config.yaml
norm_eps: 1e-05
positions: "learned"
attn_scale: 0.0884
tie_embeddings: true
lr: 0.00139
beta2: 0.99
weight_decay: 0.054
final_lr_fraction: 0.0
doc_mask: true
z_loss: 1e-05
MLP neurons of a small language model. Each row is named by its layer, matrix (up: input weights; down: output weights) and neuron, and shows model dimensions 16-207. Each number is 128 + 24 x the weight over its row's rms, rounded and kept within 0 to 255. Numbers have three digits each.
After each neuron's rows, "fires on" lists the tokens most often at its 100 highest values on Wikipedia text that the model never trained on.

L5.up1020:165125109126125131096132129153168128122124175080098094164120171130123107134138132117111155130090215102144123142144107101117113099147149140106104137126109139156110147127103126096148142099093142115136118134167162107071103150116171124135077181127116157136136165102145154139089133148104149093114129128137153133122195148119103121128115127126118107145140129103129084110131137113123116104083151130171179169106106094092152185162133138152142138133094146122135088087089172123124138156107135089162135140156117157133154150109111112131129117124136156112126089146188112124088120134084132138
L5.down1020:124139158098114106102169091097115154146131128119136143114166143130169127133108094132128112107164115117089130140105106156172137079109105121150098168111144088128147130144142167140103129104114132169152142136151151094147131120128126143103164137127151087172098135092114142113164183144115132158150124149107137107156070137135114112125169141109154144083128159129159121144096133114110134155133176101119140123121141144142138137105139104111099120172145110090102148139124154139119123142162050152138106147138102107114112098121126126155127131127106157128119117145122081121134105165146151121
fires on: " of", ".", " and", " /"

L6.up93:129147131081129161162119088105082157111140138126081130144117130127118108115122086131133183115168167134118138097159146151129118157120146129156137117095151130121154131141123138126146156122101114131113145143125108176159126084130160144148123115124094093128148105134144169178112129121119180112114200106201126142118126092123122168119118094167124107147148093121107129120157164063130121082147137123132164086136141116089124155156135132159106110092132129159115151126093152132113086118100125079155134119114150103122130129152105108137115125150203096097134148084131130138164183077134124101
L6.down93:122107109133089119138122110156122120146108127085086049142158100155171107158126158142140067125118143162098157104100147118104158141121116122064081136150100162147165128088091101127108094126109123123111119116123098176103093163125149075126112134139129136129130131110140126117109106117114124145124125161099123143125138125111166114111113128102120163140158159146101129135155109149127153162125107103133114119132152119147124141166112118182149173141134130148130144161151115140150096114119175094103139119114148138176156137132101162141108122097147156121075130088127112135087110118089125144
fires on: "=", ":", "-"

L6.up292:096133086099104118107146147092131152154162118142156142105144090152081129124129061083147151118107121122142156113113160129127079124142153145132125124130124101143100144099100143088120164100127103103188126146133091114121120139147167097154127121131132114099157121133124102163149100098110126101148101200128124129123169107125205185100110117162140127144154132140091146130115128079096129079115137169183136129100140091110110158139144127140114130105137112124131102134095125104120079111104161091131138099134110124108132155127105153129169155145115148148152163092141113118128135072141115092
L6.down292:120128154092111091114140122150165119138147134112119137110076115092105095142151149142139120121135116159121137152131153115142148127129121075131150092148101122124124080101102041133162137151121120158135137102131136161093123134129119163133123125134112158159124111179117153142133111115157142188124138117138093123147107195146103129092129113074081142119106132157140141170123099123104092188133143116102160148117100098157146122079136154100144116144155132137163134075120120176140188158109075154143087129123135147150146116135138079126065132114122142142115114111147126125101138158137152122
fires on: " its", "s", " of", " their"

L5.up98:150106138109132121193152123158120097107151113152136130106118162161145145125138076141149116161140181155108146157144133109175145131096105107124092092145134128098112128111118133104101157102179124151168111117077110100152111156113151107138157148198119126153122108103127143147122135109094149131130110126175125130148121113086122125116123135117124131069168088111142120124159113117126089149151112115115132097075123152139127138132103105070103136109142121151149117139120091160134118114103150130132115145104107152113108119118160103157130121157140120115144141131106110110086089138139154105
L5.down98:142112112111167135156106133102141093157167123111127144123103105172122122128117135129116144121147123136082088144124166129198104160080119091104080147180137105125170128108096137122156131110139139109121124128158121098152153136149113113102088155154133141127147095143069171133113075134142084167135123156140142128144115121162111111116117128107109126166112121135097128102135118166126123144140109099111109160105128135103127131148125121112137101147141120146157102144193121137114119125109140145147139119145136113097156122142156098128161126143121139141158151137156157139104128107179073093
fires on: " He", " She", "ly", " when", " The"

L6.up796:093119098103139103119102143108094155136116119074140108135164097144107093122152110154139106093115153117223125123133141136173119107114124110126157145124124143133130132121179089112106134121108133114147113110161140129130113137104121113108107108105131156126139134109160112116080144149124141078124175144170138151113143096092131165105123150099120149130124146157120130147095138163105101115141107169125126141142116111150110123131143114137126145137132123132097136143070165119178121164125138101115095148117126129121106113186092129136136177104185144127119138140111108122158188108089127117
L6.down796:143081118108097108166144154152131157155151122124102167129129129146064086158101096154137082102149133113097110127133135118110120133184134113075113138151094134116143125148129161161167084147098169139131102147127137111129112150111183128134121154125128101134118154120141159123165120131151132119114125129126142109127149170143144116130092104146120074140144125127136150104155154126138158117115164099165126154050112122145161141122111121168104104148151075155151144125149079123080080124092123097155165132121130138116162151108116119099130109119132121153145114091128126141096149118092137102
fires on: " |", " for", " to", ":", " at", " Chart"

L5.up1022:122099093141147129118115127166127151100151132113137158110109172099163104131139111092147164121105122144202179119138132096086113129148119119108132084138121128121119130139143126118119129100141109114118123164143105103089128144151153110118103108110155105108118158120106138144124173131165159097123136119153126120157160169109089157078127122114120145163129093139113153191139149095114071114115112152107133069108105127111112172124128140110127092112132163122104127138070140130152099157115148101152101095106151137124113155106119174106110133146139147111129186153109080093135148107137102115
L5.down1022:158135108086182113121103091156125103136098124097110152153133138128137133115145179147107085099183113133093115147145116154111133114118125071144079179148137107149135166117138138107143158128139127125129137125118129185147134095096123121122134127132150144145137112130162111198113139140138100137107104133113101133113123139083129128135085093110117129120133170132139116115121131125137112145111134077099152115123172109153174146139138160158138131181126124127115144104123114106146100109153106124102145105123084135109146093092158082122123149107150079138082111172124147138145142112143157172
fires on: " of", ",", " both", " such", " many", " where"

L6.up510:195116108135139159165101138130114116113164151072148096134104086147087143112118126140101124143134119128132130091196157137129151111121107141097131138108095099133130138110132128140152132153087121129111141136097113108110095120145162099058153135144087165115128156096102150121175109130154100134156144129162122142117126121118110175129086144155135097129170104126173128101143103109170133101151166112123135122139121156127165084124146108142103140126103124115106146113125166100136121151120146153114143154169101136092132063111116134148128166116106140122149086146112131127134184113105171117
L6.down510:112164123086156160112109118103137133099110127103131132154111099132159127114099123104146114174177125102108099085101100109138139131146172137131093141118132176137093144146146176100115124148130093116141124091149106123137143134124105127113179136118093128126140150138112118135099100133158180189181097111127131107142146109127165133153120121172128139119107112135137147120099082164125098110152144114126151168150155166113136147169181080151136124132122120137137093114131113176118136113161131147106111147106121103136124163168172111128126118077117145065095111098146099128123140164078115157
fires on: "ti", "it", "si", " degree", "ipa"

L6.up119:103156069153073147119126158135150134145103104117079116148131135135146142133158108141150141147158137103183121136162119100129127150124101129143108125128124136152091129155115123138052124138109135141134156102109125148061128150163100087142136144133143116113125155131134124120085142122130115108163137168119084123151199146120112194120124108116137119129138101103117104153078131112109111136113095184145156123099146117122082125155111142177073113119163115125121124097107153113148122166076153072135132146137143126118132139115109119154165103114148123102136126180133111144092090151128142116
L6.down119:122117105158108116135129133172108126108117099157115093098178095152085108141100123160129147065119136113118135154154118134104110116164079078131125138121132131113133118092126151122089116138123155162124186093136186145148154145186161086094101126147117117114129152156126113111152115134133166128137099109112128099142105135156137097119145138165119171133154135110130136158168084147121134101116178144155104146112142116145125070164134132120116166127119097075140133120115103094105129140158102127107181166138105157140128133139110133127132141136148115129130143099089131145086118076098184109
fires on: " of", " and", " known", "Te", "te", "ora"

L6.up389:179150150169104123094130142184148131114135129112077128131161129166130121122152123163126138144106146135157106077157162105121138109116124137103111139126131145148118146160143111117135136095150106139110152134130104104134143120117146141096144136110105110163141158106095100137149095124084140121151099094142142142135141094106138173150108124155114125116158095122106155146123133105134129099145137145110120068130087115151134120130136084111181087097089167160132169130121148104112163149083142101151133130114143113111173112162107122146114147121146115176072176135109169146130170112118076111
L6.down389:071111109165137142122126126132123159123158154108135112155136128138134131135155127160142183101105127159120135080129104114141160115137093158079080128107115093108124120134152096166140147125125118124107139174121112141097178185112105105152142113119121128106103110122156104092164131134146172104124108148169140123094110131176115158141195130121120169155159194087121147088134130150129098130110188118097105116136131111124151101121153138134147086120120110118122102104158101130122127125152101116134132151164154174188082158144119145150084123108130110125144127092144103134096089146099132166
fires on: " of", " inter", " Inter", " South", "-", " Vice"

L6.up111:128101102115133138169163097128130144117140154091149147140145079128124115116099138130151139125146174153173147094179106143130140101142159094150135125133115120119151134172127070166149158108090143116131171104133116106081148078131123134114062115112113129153124123101137146159144136118148107129110182088120113119151172108130123140110111146156124101133124159147108142162102132090141106127117150131150105115106121072120135161107134059168121154137112146101074118107111154080126158137125139097127195119136156117103164116154107102115150137133137112104127149152111155127138188119164125116
L6.down111:139115144120137101114108134154128117084129119128113109141133167116167146142157139088120063161156117108123124112098110143166103127110121117138111116109114099115124095120121134129146125157141106148111144163165154130138116153148164116173128111130121149151151136193162114127128116156111158127098089128161108132103127133122077142139170101143144181112108159112131154119165110134146129167133127131125148093161174171168093122134120141131125114104113116134158137149122079173084129094121153120137156129156150123171149173107133145122129080173140123068172116105112109117112100121120097146
fires on: " |", "|", "–", ":"

L5.up987:127121066144123137142153066093130152133112135143112103115149124165122116123144109150117140154131158171142131119186124103159132115095177125176107122130141108145167135123107133140132131086108136122146178141132131136112136090099147132126078112078111161140135140109138188159107111151147153134135166118146124124162108120128082162080104107124078108127146132118128084080156132107131083105141148128144149126139148121107135117155135121161148127114109174132106110109103102133122156133140124108153127132082123124124151105157096120099151124128142135110133102109120121104126156153119134093
L5.down987:121125119081124151129102119134141128077117114128128080130132127104156144120174134139128071129155124125142132071147146129124094186099116154089126126110097155131153096084126146105136178131115131085132073138157141141163074146157139136166141146166145110118100147155101155145131134152096159114148156128123094126101171131068148112125118140124122149100113062144142147131146170145118155176111121107163162077133125097136087122141095111203136133156150128118161115103071095132076152104131157081150143152100152149151086143144115110121170130102121127131118102108117141091138088134103111111
fires on: ":", "=", " Website"

L5.up239:178126126108120154111087128117152120063158113118164150150121127116140115137158097144127175139113098120158119105131142095118121134169132121155127099123140110136154136098155154116139139170124112098119154123172102179132114130157160091151128118148081127130138114114098111157146144066152155069137134092089167128153112152144118130092114144113103120093118169144116144170122105106118070152117138107099135114141123089122151124138148091118121120133160103104124181111103124145122168120142163122118158095136171139125089134165137141115107171106096188151095075101078157129121152102156098121
L5.down239:159116147166150193133153140134120111146095137141128084149135138139128135142122123115164159144143106120133102119171102118113107135084133140075092117109133065070115140115119134117123125129121149135105123120148174163120126128128123090119103109145152164150100126076159177153123114110157134129116120134088086116141123158133127129132155105164124158126088147122067111139111127150127133096122175149117121169152141122131108151128123139166095110136106126151105124103121129130120129103178111124106123111120110132103117115132145123144136142140160081110103137126169170093127104124194183133
fires on: ",", " an", " ins", " br", "rou", "{"

L5.up854:134145117126117151110104127138120082123111124116114117135072133110143089129148110134155130138147198112106121112139125111158117122125167118133107137122093168090117132123146114121103112124141103135131112075118160122103129151111120138074115084121110109149128165158105145119109129176084109146134123117132121117136132150131138153124129143072116123116164101126109139115128122139088119154103144139151192157140141140108149126140168114141144125105132188091131127111122155158142177203140154145122164186119129168133106105099154112147140145097108091127129099178119073123113140152101096136
L5.down854:130158112126099114137095136154149099149154099147127147195106102099111128131131166113108160122143146189145118132146126159083165129145164109101114147103143117153177133150105169130126135157108131197131162124145147167144182114139100082108135145124189136112111124094120104116089120147152118148095107110107070126133138119179132127152206113144154144097142171090113146109136103164148105085157135107109101143140105125114092148122122156141119091149164119114115111081155086117111142139117112130125134092122129119143117104119128158131119149109107142136112108109173127158092095125109144118
fires on: " co", " S", " help", " St", " front"

L6.up770:145104094105115169146125153111149146140129129094127111144107111120105105128154114130136166203117097154158135166115129126136112147102137149150106152150127137114167143136115130144145159142156128133125118117143136120126130128116157115109127111113170125110162098144097127131131105092161159085127156128064080131160124133128147129097118089132093116118086143140113136172150124134096091180125131110141107116090164125129101126140195061143152141146174130127102159114090134166136152124098118125104154135116130153112139126148101146150120119133098105129126086124118123143143156149117074133
L6.down770:123159131089125155140103128151135170134107091098155122131157142168135173116092122114089100126151145131122123115172140139129131118092145124083131156129128151101115136113119130134094095172138122159068150099128130171152151129144151118115141147096107143127112161129100141143123103127134161115138120128170131160162145092113129130157163108143069140085138114121126140107138189145137130147095128148113098137107138071112110171142101128099135128121152111114094088087122097149135098101118120085164148137155095120092129133145126115136136102110164164132132156115108126122167130162135154105
fires on: " to", " |", " an"

L2.up322:164116114090121101145129115200198176129139147105151139144148090149121108123113158165119131102112113126129101130138177132158134134152079116109151113092127105147102125128131131130126110089133130107067106113118091119116119141128129128130159148136151120138140147099139151119128146137114164074117128187159117142098147093113132122135116161102088126154060138142113138148136146143154091144125121168119095117122085128165141161156107108086143138097140113107120130098112126085128112141125115099109098106128139115157133111147134128135158129123136088170131114168094165123135106133089151155
L2.down322:141127117091119122075141127127136152162122122108109128121158121114107081124128152120123099118119147158108138176116122108138144076119099144123124133147117101142078127118133108149154131151172141144094093131079148111098127140151148162118125127163147133133133111165104127120119124077146132119098145113158106116164101132112075096126115133129130147134114125153135118144144129132123098110078132110121099123175115092134110152163082106156119097100156124132133193107111116106163078107167097135162164158118135181100157114108131140161155121118080107122108145143162152124109115130116129127
fires on: " by", " opp", " under", " singer", " coach", " as"

L6.up554:150113067134089143151091092133144181116136097095108089163099101103110129125119093123170149148132125139137152152154167121163122129097121137113074129138117115077120134146138131125153146131087132089098105143162146102117132122131164093087141114152141116136157147130130161117147126166121113133129123178120112147123167144114142170094114099114127106129152128127142132137167122117097116112110155127143108121103108159047141143120126134157109180124118133081110127150089125138174091137135124140155114090158081147103142122126113127134128147186123145141140133142154103140132128107141085097
L6.down554:176138120108144136132156124144073144114111130110149090114114125147170189136149098163122100104135107104123140104116092135094138112116135139088134136102104158154119129132115091134135065128122128129148158106129141152129116150167157079121125044139108124144110154098121193138165099113185152114156120094121114115129101107106092120123138131142119153104139108144136118123094133088134081108153151136132130123157132159158139110108146088141126134115163121112115100109114098144161128133144147104147181192127144124134107096172129164140103129130120104134077138144135176108162150164131153118
fires on: "–", ";", " to", " (", "/", " and"

L6.up827:150109140106105135091112127102145122161117110111122165135141114125154136127095112155100122080124131132153161116132114144141119142161109114103153078115156184127088128096125132140108117139134109127122129076110113119114139116176136157131106168138147127121147168089103128115120110124109177125150112158142110132117124171136155145128099176116093142106128076118100131146174139078121116103130084145114093116114075121139126120118115115062154134125132159125099120115098160111142127179082133121147122145110127165161136139134163145156129138119145117135092143180145127115098180109132145110
L6.down827:151101115123126121122159129125173123156131146147136109187115123138148109112123142138182123137122127175096140123138135150110119084150121136116105121141159116132154131106141131145105150198135082099128123152120136098120114129114157143101087148121144134114123131145117129162144166089134089123163126112108126132097126093142133163148081110088103221128159177103111116134152135117108105111115081116133081141096123122141075125115154132163154144123116119145112102112107143137115077122116122130137164123137145101139129173123158114102067127147129147133105146115129148117170129126173118119
fires on: " as", " under", " \"", " co", " pro", " be"

L5.up305:136137111106123115180112107133149143105124118119107114117127109118112150132135110145152158097138101132162131139132171107180110125103125111136117095143171169148131133141122134107137157146089151145122096161182099141130119108061125138144099192139149116125148137091154161160099128093109161113137092158136135121137130141110110156126121093133084117105128116155139127100121154121152092138117151099103140111082119114110089123137103132128160119160148100166096161156118123168135092098091101135110109101129146106109162138154098114096154160165123185127081148100133139157153142096136130088
L5.down305:148126175080095150127128112140162089131148125086140152102109097063140112138101126151146107148107121120111128151104150133136135075148140139126152101131125093139128125136147170134128115102076136138157156134133103114167121079128145149128102145144098133144151118135124115151168112128110160161095175108107123146164113112203174125109160133092106125130131103133117137143106104143135114118106135149094140084097155150108138149130137138145117097115087119054123107170155170098120195121111163144117132097151133103124108146130111101134115153116136130094115121124102123141134135126077118141
fires on: "M", " National", " Pl", " Comp", "Le", " Che"

L6.up269:180098127128110102134122149157120106126143107088130134136085076140097126121127139137131089133130135165138082100140136119134098131122076099113168101116158133150095128158169115121133159109127099114102113105140127138081111128140151138136115162146123145093140155116120149110117150126133136128151115168170106157122184114090123126130120199090124135140142104123121123140155167159131110139148094194148123132132061118142130097147098084148151108090093130125131123108106157142130134140136119078151099120119149128116102117143149155118152143136183138126112126163080109120135138144070106146
L6.down269:106132131138120105134168148143129137118115113107112141142108140089117109136117120130170133118153148143124123133119132113096144103132084157120127131154126076123138138145147126179076116107170137090145136134170171094107139145085171140102187114085109128127108124145151141097123149114113153109090134121141140104138176088128127111065159085157132162126140162150136171149213154141102129165128130102110099145138140121138103124146138117132113089135103120152157112096087094135111125146124125125107135143155138132104127128129140177151206107151093124121106111106140139139112097070154135151
fires on: " support", " with", " opp", " under", " against", " by"

L6.up426:142155079108132143101100112132164124151173128123132072153109112151148105113126095117152133119141140114144107158132137113163101110122134066140130137144114137119136129106137150131173157101205144128142134137071119153103116121132141117180091124098148179126130086117111105143122091121138133131144178145118151126156163117128074148111122174118123107119123156119146080131159137125137091141128118099136138146087134154106150156164139188129146103147168155128089118108103128145128145167128127152126162139131101121119115139134100102104153121119109142109116101117120113118129114144080149142
L6.down426:122129084178113129156158072145116105082102128145102166164132136106077126121082126132113102098137138157123114116133087164112147142138128126117133081089146147142141131137150155161119141116112128120106176127097120153109148102126127129097095103086144089118156156116140109107144189110128094099092123143103099106138120126161138153147160131096180153120135165123148114117111169089134116135141152127142101137112117105137184158123071112089141127144132112139179120154131145088137141128125133109134114142124151179115097116126136076109112130134112130112124136143168122120123156140094101169
fires on: ".", " by", ":", "\n"

L6.up677:167149124110135151160095107143129108112166107124148119147123141179117173117159091127128124145085153104124136110119146148120133125146099142145088110094083141103121129117139152117128152117146095134141145091147089146088123101129176087153142158175083096149091124152145116153114083107124182118198105114126141150128119086123132154123142129151115130108157096137106154119158117097093121084143144087121161082142120133151107102099121105160115137085139132130143130130118129155091130139144165113117131159153099122148085113175125121167118144149144138133084144132100150133123173105118112084
L6.down677:094129141133123128117112116162114112118121154129114158139124113181100127126143151103152125161165065155132112112156150143101161120089107139158173095124151095115147122111139141186121101145162114127132137155162149108112126118078112176124132117123148165170121102134153084144100158153134087144125157117114142123122133116123100128149175145116133131082135146103137104106137185139170151146141146174099151144125149149115100126143138072148125129136075142146105126127139137115145125130106069183171114096116146115151111134101148125150184093125136104108145118166113139106098092138112147127
fires on: " of", ")", ",", "=", "-"

L6.up476:120146089132125126158127158130124124128118069111103147137114137124136120124104134146120097146154157120122109117159133131172137110139114106138150170111091124105140132147113112132136157156121146067166137124119122095121129101123161140099151134103150172152132123121156116104155163110162115165130104160081079124167113095113153161089085090127133126098120095078147127100137138094122054139162134123105108117105133127140103102116119111121076141112156160097137116142116192126138083120120140093136153167132114097119119123122131129181101137127113117118133136151141178142167130152174173083
L6.down476:149101107148136149116163154139094126152117145125103078180171091112126124108120090113110131142121115115098081080127149146086079116155112118075130185085139148138115174142135125136125125154117148163111151121130166119122150161125143118122135131155114089114140167133140117177058103127120119105154123174122107117114173149106150086121149118133112144120135097142073096123154110177136166078143185103151110113161124128115118151134122160131158167151154121102114115115117127104108133110140124100112118129162113119129125125149130129128091140120113117107130161143120098089100134104124102172
fires on: "ta", "ti", "ona", "si", "ju", "lu"

L5.up638:147124095156144088107105120131168129134141115104108186137122117086155152127139100098125145113110110156175165108131119078127118149146171096092187086152135153113136131143128106108150102163138121093106131127136125141127144148157165126123143111153159120085144187089093141144142149135132150095103143163116089134111144187147165137130133153113148126159094122138130098128159097134083092125111101142116140135124102153104119112133141133099141130146143138145132103091106136111108127149069146115139111079136131175147130149122140133122140154144122166138083151141106119122090145110170126101
L5.down638:131183137143178143077126128162107129125103143133125183155126146124117147127157165139133170122163112130127101127112108145131114065157088120160090132080118101170152144149139154111119160110148113114120179124143089133108100105121077139124111198105105153145139109123113113169118133115117072117183109169168157116109125114093090114142124146095088150140143177130145123122077129152109117135143103102119149138160146123148128143109119133147107119160157155113128131128112131149135139119143113171141150101125124108131128125105155124136120141114123121130127128121094121168175154134143082157
fires on: " of", "-", " \""

L5.up493:153126120086129081175102090085148143153139160134132135138074147135101117122156154124116173078132136142162107160128159096186104142111138128121075161138127151140162124138134101115147115156163119139134146146121110099167133127138139125114152103118143172138144105123087122096152141133121134206169136106130131137155126106120134135112115135117116131104116164140124092140124113102130045134095099141098131133099138129100121138147158146123158159178132107103145131066103112137140141141099148113144122135111147143124109163112093091117123124133099134124108135138105119118159122093110098135
L5.down493:114112135158113146141148088105116169120108086131141116122139138121165137133103173140156103088133101165111113120126126112112149141111128089114121138119168087123134120128109101113108157108112111149107104123114126081142108127145099151150127108129124123088108128132140088118150143137114187100122121135124122150123138131159140128201126119100124182115148166109140171120119099112197134134148097133164108128132151153159181136157085132129134157126156082133130159116148132140107092078133134126149146144133147167135161148122094095114149120159161082140089067134127160126132073133106119111
fires on: " fa", " Min", " comm", " Mon", " ex", " mon"

L6.up326:135108100140123135125116152114092122167136103073124140140093125102112111126144071118129129131145167104147162130150115099149080113104153124148109130146143203119107141098125137123137110108122125116149113109116143163107111123143143136107125110140120144136109126128116127100117094129103152121168169119123162124114134121108100135074100144159122127129158131132156097095122162143119113129135138133143149152095114121110094111162149136150140149157168136142121162093080130135149159158127114080138176174147131150116119130151104111142153120107183107142157070108148078130110183154098139148
L6.down326:113102128131135169104119122159127109135125131146092162131141100180124099154099129115125140144144122126136144077086122155136158113176150119104131102120133090179138132090127178109100140103139131143084152148150149122127114090110119097133116129077162118129133129120112167114122145113138154110126145187150112118148130099139112147136107145165165128127102086123154112142124114148140166157145131119118072097159098135162184105117116129107139084135097090095126122130123122148088083079132116138107071114108131119136134140121122193130092162107143090146153124127164120102073149108138138130
fires on: " |", " by", " to", "d", ":"

L2.up730:132141082127127103099121124092141109083117095099136158113131119137125090123129145104117096133100156127132170109175078081176115136135156141159137079141128144105136134137161110114129116141111087134139143086136124132125094121141125152098089105120094132119126190122048103123120164123135113114148126112139149141132127151109143137102111103105130128140162130094143124169166145119087124118141090157149174173138127147133126172134177125139099112141152135121151178136115180143084152158140179115171182106111135115109121113121146125130161133144139116146156112133140095125112146143143114093
L2.down730:148138086132139129127134141114127119106149127104085137133144078123152041117112108098119153175126096147157069115134110094117150159166136100155175094134121126105142121122112152164139150152084132138117105086146128140124107140108120193134126120106132087128138102147135129095113146146119099134093131125097109119118106147124128158116126124129137145200155108148115090124078130134150127187108072130149146154131151133111133164130140162094135097099119145129114177120115132157122174135152113155153113124113141153126153155101103107114171169113118095191142133125129116117125140136142090150
fires on: " St", " help", " Ref", " will", " need", " no"

L5.up755:118121099151110123083108106129126163084154123168149119166170153116086137128122073133119162127139130160142112094089097146147109095139127093098112090156146149143145135129103123082129119114068136108135161119156113151108125170145123101121127133096078103106129124147123104169116159130123178103106169146132145128145102169125121150061137143116153127158120146143153117128124131140099140144155098139168103121105092062165133118144127141147099109110110093106140117161100128136164157144143148074153144117180135154130128153154139134139112113119138139110143114085105104113124139097117140116
L5.down755:152140157136140091131095114123102107093111120121136165124132087104161126109120183166163152100166141128138132128140118138082128100116132127128103166124131087139134114108119126132142099131101122119114130103130188117084123153167132118134104119140140146110113113130113122129122117136136087133087133100138170142134079168120131067144124150162138111104135129137106118145104128146099099120095111161106122136130127158181152096133169137141151142151145136121090100117174137092131164136166061159142116132131095111155152111128118053151136117118071154147125142131166150135099136104183122136
fires on: " and", "s", " their", " 3"

L6.up256:167105092134109129147098122126107140171140082071134130155118083148107132121126098164182166102101118123157168123132124109143125151103179125062149115113144157146123138122131089138134136138115107097144128137167128155103119173153159098130154093179125150104113152137130136137113113177164128101119100160145141143132158109119159175094116138110098128147100130143114129081137183143099109112121155156127120096129106128132113119155135108143112111130122148136075169142077143146186131151115132072139152126159130180110117119143125148135104134153150148128084117122125127139113140119108109121
L6.down256:176098157099128148119154112152119143150128161153127126121120136125163112124122089141137100131136111113140130139131130117139061125122089111085112186096117124155134159107101160064104100133119136095099181134105158136105113128131081133116145172107138153151138116125097157122113178110087139131152145124145126169165146111129102124126167105105120199113132096164155061139140116133121146128132116132143171137102116088129144159146130148186112105129117127094148141110095158141152120095116107110141148147134149080098144148145139142127142092166112114148102122155126146109153133129132106145
fires on: " of", " on", " to", " in"

L6.up561:146128138117125140116142117129106159155145135128086104140099156100149161137124124174113125094102133147155182133148093133161113148147118087118165140150090153113161129122066112124119090124118111105153150119139101140099101150147171100132090193090141145111150119121097100134110130100174129130132153164120103118149126173087184156088087184126133133136139094123168080132176103146107110157109128117129139147103155118141107129142113153102156111118123132142095145115103143126104115134110136087148141150109105167135170153111143135110136111139113138135111129133100163116134140124149154133
L6.down561:112164156107155123104125147127120152148123171120160154123081134161145162163140149113129141109111073161111160170120144105160116112103081144165133098085140129150151100147145155089132160146137129141149133132117104130167138109116096157116133145107132130094141117119106112137129143120076068110117150110119137095135110120171133141138131132104110135072100140152099135163147150116153113092148083136112105140130140128127104129151126111098147143120136117124141136161132100129126120094133119165098088112106127086104130091104139116113125187150162123166131178095100150141217073133125161137
fires on: " of", " in", " took", " taking", " as"

L5.up684:133115107133132115096129124121128150123146096108110138111119067109075131116129169103102129090157128148110166140153103089161079115098173137155136130137139185124142139152134119143131125115136118099147118168096125187127133121130133132110116096114105155141151159160097107110112108137104134119124132166135094139098156164135117145095128169140141101150109172113147129142147129132155133119144085107149126145160113079094108152172145138132117113112156133136117160092118166114116147171138120126183100135112123071114109117128098114111127121157165142133173109096174086167124184123112110071
L5.down684:108102168150143141143100068152122123135146144130089150124148110129124081114150175147140149120142102152089119076121106093132125114120120102158123100139128137079149128136107172162142138134096130098092145124131143104152171129152120101096161125097147115174118087143165145131119124141127141133081106100156091157092109145101106124169149153101113139109119075152146129138097191132112093152127111126140109172126139163127098121142136143081155129116133114124144114099131095137101141131148104141124129123125134186152147120102107067150118115102143102116150121125145100089111167107106166126
fires on: " St", " Ref", " Episode", "  ", " Rev"

L6.up156:142123082158122099111124129130092126146095146108101055161133079131117143125180088124124138110132140143121170149162142107150144112078123140122111152131123118153110137119125113146155153119128131149152141190166149119115108184104137116118118103124123116132142119130090133151140145146121104115085164135145133120122140120078184221089106147139130126161159153116148133117110154108132127129138146158150095136099125108097128094144126075116151152132094190113127078111099143146152159155151147126133159134175121165104127150103100122107141125078133117121141138125105088129146150123105091119
L6.down156:131119123083132149118120133129116137106146117128145096138079178137125108138066126149180119099153162113171114092097172173133097162144162134111135117144139145089167157087116109090110095145097147158138091109117139135131141108141113114141135158143134104131137153143096177128161128157091158141127090134125128130127152124108114143159124138092131120109086118152129118134138137128134132131114125110156099128101101122135116146119147138126148162122136098120197131099142118113087104110108111089141113138108141119148138142122167124157107108146122170156102082117134152081065103093156130110
fires on: "ing", " of", " to", ":", " access", "s"

L6.up213:131146071154115086118120135143104138155145115081145157120077093121084168141148115105130135107134127111173143108147130155183145165109149129110115119104111141146133127124142096106096102165123109126112166167170107158102135189092092117108174118149123117070148121133076162187136115134118180131134148157135117113167123138114143173135114149135136124192099127130139102075159135116121117133181091157174169146108119100110138080166123108192100134097158145113117121111102154112132134127146145109114106159163114101123098158157101132122129144133125141135092114127114111126106136108098106136
L6.down213:165137133089101158097104123093157161086152134143126156144107113105110132124144130114138131163134131165109095165102100134162127140093127134108144133120131138154165153093181130125108109130193133115127167108093129120101132092134127115085159154101094167121156105101069093121127144118189108140123125106141121113169121114125113139139096134109091103102159152143123140177084132140086114149133119088154201146127113131066144122180174152113123136149104156107139112124111121148144149141088101147115119127132114085116101107106135102129135141143090124155177112073080105118107166112142134119
fires on: " of", ":", "s", "=", " |"